From a checkpoint of a small transformer trained on Wikipedia.
Training: 1085M tokens, 8278 steps.
MLP neurons of a small language model. Each row is named by its layer, matrix (up: input weights) and neuron, and shows model dimensions 64-319. Each number is 500 + 40 x the weight over its row's rms, rounded and kept within 0 to 999. Numbers have three digits each.
After each neuron's rows, "fires on" lists the tokens most often at its 100 highest values on Wikipedia text that the model never trained on.

L3.up417:546546486448478474470492505562560528542564466544544477561551579546521494526479474481555564478481486544510462540501495549526524563540538530524549544539506434526445492525500494496482517541558474504552436513483474567483475515494515460559538561471557564490489494524509540410555526521522601478491546519515496556573531496526544578497588591476504505507614507515504503568520509473502479523539462542586544519530539577513428451510502536513515494454585513516538515498449494537508535554527465520496445450500519590463607587527480492535531495549499503542549518554515477431467518482578475486529505565534574566530492551534495502467491577538427560507547543520459561544523545502533500581584514531498537490464496542506491516558499531538468503550525471552527557537536507482516455481475497
fires on: "%", " dep", " land", "ood"

L3.up1110:535590527503495500446484498480473520517576499502519539458494467468544493555499500480501558502459495492512538512505509513498547541527503546569528505472577489505562497519547567539534539468514482553531570594511491548564579504478482529486516485468479544423508554474505533445510490501504491554455555467530518483506549478547568541480557538499549472472587446519543488534565569460549551529533502529511518523467520514486516473584525518587491511441611518494452487555496505567500559541535475493535459618486486525524511553499528529505532560538560557648528567536522488494443547534566539486465508522483484551522528518463544478545593518466510560520563494485484503518570540514541547536537469518515484535496493554476531500549485600543545491577473550611511525500483452521509491532562491
fires on: "ost", "minist", "uel", "conom", "ub", "pp"

L6.up534:544485486534521472550487484502431504495562496491489515495521484587489460540577469426561507474395491496538520447468434502387588529460459455514530545493560553470536521514546480412521505412534523483489544510480591463481542511545478495487523522512541534589524547483405501528409537576500528503443494492493529502491512467551436520503537499513469528535433453526498470479560529568487436504469474547443539524524493444385450519486501499478515537520481415502552580531553496526521537463498464486493432495514572496497486560483465491448499504457512503560517470446499575486520510538527533449536537472496453485528453500430552603566447560462498547479441539516499489462504487507524493502473518430515419501507576521542583514504511559460518419487456495484523561494494510541528495487473569
fires on: "a", "re", ".", " of", "st"

L4.up429:491464550541479517434541457507494504415494563505563522499539529470549529514521507566516525530522514483478522593494575428455494513498578507458519561551420531551500476517562518476484491608455545447491542476551503509458541509537551564555504523545490515527553503549529540487497507507482551475555496469536516518586465458498573519544536565499578515594553500535506525458572490568485525581532502508550517489572587488489485456515512466542572488577562498538539557547522446561480533557509505536487543540514496624548530542529499542523537488525465552560505543500507545509564518557558474544498454578467550504437528515528506464518499534560537548507484542500530524483515505558526493507522532494461520518537464482518496542532499542546494559463522459581536470450575515519551543469571496
fires on: " th", " inc", " ear", " world", " Time", "bon"

L3.up1093:513581433459440449462452514493557578471593492510506507493526495521434469516486469438529525446439464492478484483500459505482484570521475496529500565419512480441441521526465496548504489479581457438511447535444450540492519546481485506534550531434480528477545509481512545399516497544513553487461538526487472553563582534534508506448513546489447480494542497477557500566504516492520442488521396544521535536467527566479479469505507574490463460445573511449505533528420511523508528515538537488507425517473521513504581550546519472483511485602491447555527549539516465434420540524544493416392486522511519480523511535468426461536547559515449584469547497521421502530521568453551480558604461546455526516458473508486469503473515562510473514515490468483517565530527416437496446428483554
fires on: "%", " Mal", " record", " population", "oul"

L3.up262:533544538540490503493543477545576545556548502597507512534540537536514516509521521538574560513470506529518509531555465547550531529512468529519498544523507515526494495528523508509526583543560504474553549511496535531545512555561513523542515553514538538492560506482552529492541499538536534557515538516510479518591568509522517472490525572497548515557553506555496531535551483502577530507545483544495497541508535542518513521589542545540536526541605511497525531502537523585559547538580534530513489522476495573538563527550512529524514494557485540629556555535503515483477546506552522444501510601536501567510513549532506490501501539469486549473572543520572539557532513550541547524556580549482560553520552462552530539507563531590499519526543533540576584513556471524537532503491494
fires on: "%", "oss", " Bell", "ae", "aged"

L3.up111:494584516481447536528562461521587503542551512528471460538511525544468481550538503508551494568501551475495491495462461421552529480550493492577510592550506479461456516517519459488475508558529461444550538477536505517578520395536451487486528544553506509434555491544508563508505528545533570488564482529552538562567523536505472516479561539516474468487546494507482525536563496492464530554510492587506468460508516458461463516549532562497469508524564557561557548536481473545496544570509496507517525483548419567509534579567507475460519489512532559533540504502476529519497487562528449532528502551530498562516513484566493446432541528481477531478548512545509485509470554495499584466494506586589520485524529509463565551526531531582524499537601488556538444551462487477499510564516507
fires on: " there", " based", " en", " order", " ins"

L4.up232:478517579424515483442475485451462446457525489526557418485480477477478435532466476523518457424496432571511463526508542461537443508487555552547547474498484436471547501480563482480530486511516481487528532473483525473487538511458491576459446542495516524426538465497482528473447448542436416562459463445475509543533503436537504460497543495538505440484491505483473479477569401526425536543495487566486483478508501483440422520449480477507528464503532472476507442482511493565418570516515457552505477558512467552494524508486439480509453501460488470611508523540375479424487465557513467507441457477460519446523569504487542517535405532432463499476494545519583465536500507558543453463413512519574488559524525430482508516507496556516525482442533434516557497444554485521483463428529423
fires on: "art", "erm", "-R", "-st"

L3.up527:558513498436486510482411533530517500495575444550517498588543532528559513498461440495530529485466511528537542533560490640507533502513464550505504532463481488499478486561467501496448536539574515482552424527465484498480469555488537470551568580504556561499445452507499546403518500530531528518512538521496454512548543502583485522427559575484487529535541537498561506520487508475610479455541455536558548565543525578560484513491498509469514490486557458538521549503507509507484523495576550478485440470446561518476587541511496492498496486556438446540560549550496511441477527504498459495504552596526522542484540521519464514517503581502462538498535508529454537509500494501575421568583499523414521471490448549554428452521552559494463553509500462543483593539493524472533507448443493
fires on: "ull", " Sw", " particip", "osition", " scored", "%"

L6.up941:492548517520438503486513533481520526478522506502415575548475424512466453531513488474494529513530491516486462574480436441498504460472477509480499466508499480459453499427501520490541436524484483557519526492468567506436504401549462461501467487511544480556447486471500505592515523564483461562479493488473458454491599484406517467508509457416512490488520505438535562517513457435546611528468490420523500415563509507432405503539453471579493523510549455507547441509520507561573495439488545508517508511494469549496490487527459401509468483463516548507504533460460535474495530515473539524500502487457522490535623449428365518535537570517533506560519546478508555482521564510531496550457476488543514534504488555493499453500486512510507464547442456513567535601567512444526488492496513
fires on: " ", "av", " of", "al", "ul"

L6.up813:546455502474503594585457464504468484517549481508506463500493444512474476524432533453483514471516514497522531448484431506526512495524539486571469560501498573415532533464523489521503508493456555496410535396505489544480445484538579472509465465576514478526548564484453486566485531526496521508508557533537500490527458470493429510534399499534524442518477458485535522475474558537523485518418549524511514525453537442495501547554587508445495543488533554482469526428475492500489532493579390530559459495503555473431448477454461509526436467513472425561486546483466422460468464498443521529491518472542486465530449515465466471514483585542460561503533483502552522581505528513558512505504559518553519461448506491512550529449497421427447426491492488525452533493441542468529448478558517
fires on: " on", " of", "("

L3.up1132:527496417502471491510451510534487419510500443526539484489453563467530493506503490514518481449515531511552525547474521517492535511474459449533539476495456541444484523571533516488506497429472496505406504442449524528510524506479453504466540475476475553557545515483491507480449546491592517495442546599502435472436622520554517467467506490504483449496445521598465508547530617406519494510462507497460466562480489536488533490519573543453496529535517520520544430455509425444561489492414478488487537564487525528482463453473507471533511498491482473462505505493476464523482537563479560522457471505566528480467529496571486453480516529498508639492560564560432475548517456438384477495523531477456500488470470459521467481487522487499446530485483532510447485497501459480477452540473488
fires on: " ", ",", "ly", ")", " |", "ce"

L6.up1277:479481525514496512522494471497475500513463488481509451557538541462492525499532455502465473559420548536444460558446436493492522465504470477416464423501545508596560532439495531440497495458554471457558418506496517507490514463539439520525522536515549456477440458458511573551503505500567577553523576488510490444479544399571502535493533550457511455452480537446532450501532479531518463496542435555497512440434514588480470423508470524461537496504517553472514480505520494604478491494501559559507465495480428459503531509505487467537515466486465537524486517490537536452503541483521461415531521519565466478429538446460464498560482461543556447504523549445508519470519494525519481479524496519481563518480544528500494507554545365518490473512477499536516469438545471485440585437486531
fires on: " of", "al", "ul", "ous", "ol"

L4.up1254:548531487511465460541502531493487415534524502471523566484520503515475471557466509506460492488490532613542505462541491512511457505478477493519474435471507519517545569445520477579557549484490563531503514410484510515545556560501528527500545580506485550520501543508524496508500416459576433483455518453485466498438573489526450470471496487469462469422468512500551532550459536494470494490464538573492459502490431495504549500413481531462516535485475457463471460500443505499446569450421467485531443522486465458519492536456382566491572489553499496515572529490459524487507537545520440484472424514506506477462460584425454521457487420471567503512630569454510551489585509524451516471535480460515509494529477511539531553494576437465493453491515465463495478444462490473514572428540452
fires on: " as", " |", " –", "wards", " was"

L4.up580:460552572479542520487546506509458461471551509590538451495512505509542479540516475511540483485553488593514503580556548509511487489494569525541550530526500492473592527527577518530528473553573569478558536492539505484511536515471530565563463540545529520527537500498525536442458486513471492595514543468526538572568520481547527504504575531571522509552525538521534494507588451555484528595501520558487496502532557533509483520502545495554577508511560506511532516530522472608477593510522496561535489540518499549512536509516475504524456551476540497573499552523437513403494496591549504545492492516465566501488606467516560537546433542477487526489436534529570522501507510583519525518441486521544489544537528428473524517517575605482544522492565474515597503483547543512545508470543415
fires on: "ost", "erm", "-R", "iy", "ric", " who"

L4.up737:524484466568491543448568421505561497456461577520534564533574564516568505498555521543524570575523549430498524568493514471479509507506561476510491579510476531539492492501504591520482529603470502465510476521560499500504556575512518528570526512488463506555551513567585579505566499474494573532578528549479500533545531525479531493547476554446526475529561503570513507477500568549545510580472530512553521505516525481552536516521516524540491494499567575597544543532473513495510510537535534537488508501518534586533519501550495527549582502527521565545516482437515519531564525488524498529528558589512540558454449509534517504512495507536541575553516511510475581496522463537483542503531491504426529501519494557519485536544454514544498507551523529565483545521529497493510570534532574
fires on: " United", " inc", " appl", " study", " ear", " ex"

L3.up318:488487496512426473475482525472565518448533453540527504462509496479493496504481584420469546503521528479519473415562562501554517555498478516561484528476458533502516500534476541530527490384509538496487459422484466506501504521468512519471575529445448508529509499406471457492471489515592546524460534563520460504468545562512490511507469533507484486512433535566461548527500528510563521456469507534491534543523492488491494503552565505489505538505479509457524513429484455513513487515416532483483522536525509481521515490473465528564517580531522497518577533653554516502357465545512511409491508531537488500523527484498418465411577549464493534465528467581469497456450453469455496518514471500409510474464501509490435533485479473495489516462448500480505445481514420534496504520520420
fires on: ",", ")", " for", " over", " "

L3.up531:504505516462499528459558474505477536496528493515512483516478496530534531558521480521492589577514489525430505474589498440530519457513497490591497525596502493571490496505489484473484586561498484579516583483540517522582550478506499563519523571509529532433520485520549485463534495482524528459523526481545512551529535520517498463485500587504531446547529526552488566493527535499431518543526482526517475427520525478471465504537539510522518528548493517547542467467431509551537501533426477527479519448534426599518525493539516517497557446491485534587549485592492524502536474528520501428620520519527516636459456505548503421447511477543479476481526501543528523460501536509462607486492572535549513511482593499477570544501479501563507513559559436539587498539484527557502545553559476
fires on: " Or", " called", " ins", " order", " help"

L6.up1049:497515493524468520496475518483503493464497478508458570461537496530505472503505503508487525463428466470471505468481391496571464516542475502520539581432457566484571527492492524540484496543503519481503524478574479468483498531531515496476546412499540548428521559594504511557426522451510574516553541505441422479521480487520482392541477509500460507575521461529544494424493498516424453491483471467481440511526414443560545504502568483545564479483511569458479588469495503503428590472435517497537509526504541522495423599471392467506529490537494454484434536505540435501461526533566514564474501538514513513542461518583495469492476495550524573455481519572542526381503476532495475472482570530555471468437375482476527505517550557486456450493550472484552569445474546445516481460542507
fires on: " as", " on", " dep", " by", " to", " in"

L4.up779:503439528478465444438478485408605498560518428493498529537580473527505449518458477492455552492475542567455535460476510491528547534491475563503524529466500562446546491562474569477507481522429471531528488510503485475551502548502486544495486521499529426455480537523507499473483456535572535496467464444583501480521540465542476538478419444493401488556520517497533520506530480454587485484418522498444537527480528492465505526486488463498473511571493463549506584485476483533504507490413495475487469532472515519425446506447485538533549488506518523514468582560535559481483467525494543530448451495472437459550529459543515510519528559470442588568551523523551492428458472530530512497524451551496572518491508494405556517555503483527433479463477493535504509542534482478517463409555464
fires on: " ", ")", "'s", ":", ","

L3.up406:555534491470419494475472464514515531506574452531541517545556505539475525520502504449544594536528438503461498491586518510561541514525466485565492543452499462466477522562481521483470541497575506498538452496492496524506533517522476488488603593499536561402524454509539542382521518548555542522516535564537491531543543515552537482418552519514457456535515499500543520565497543466571490464572441593530554499520540530491494523531523540513464518496589538542503507488484522538564501500528530517499465485497514519494598553562578474459513462588509486552616518571511458483497507518516532481525509506566515553467489504501447501496539525523492558497579567534504492517536569464517461505558504558483498530486516500495482519493515531569435590527512419537563590554502492465570505494486532
fires on: "%", " inj"

L3.up672:503527498458499527462453491512485543510570471517548554548477487514499537550481520536518540527550451521461553520585498526498555482527509545550535537472480540520511539546517469510522558587484484578532476569506487515465528530550573526515596534522514556462465514515511543433577544565510555471529573547522480536534510461554508495478586550499499465543517544554521556548518532518602505523544499585534457492559542529534506531489533466522485507503532521521516564487449534579601453475523587504469472469516473486513572458555502481542524449523433488529574504549551503491536490530516493493573552536501510589479529522525514480480524480507501555535559512500474521535494525513520494520551483522466498487490508508543506475518506564564455583541483482536542580556531488460509525515508579
fires on: "ion", " footballer", "nel", " inj", " mm", "rough"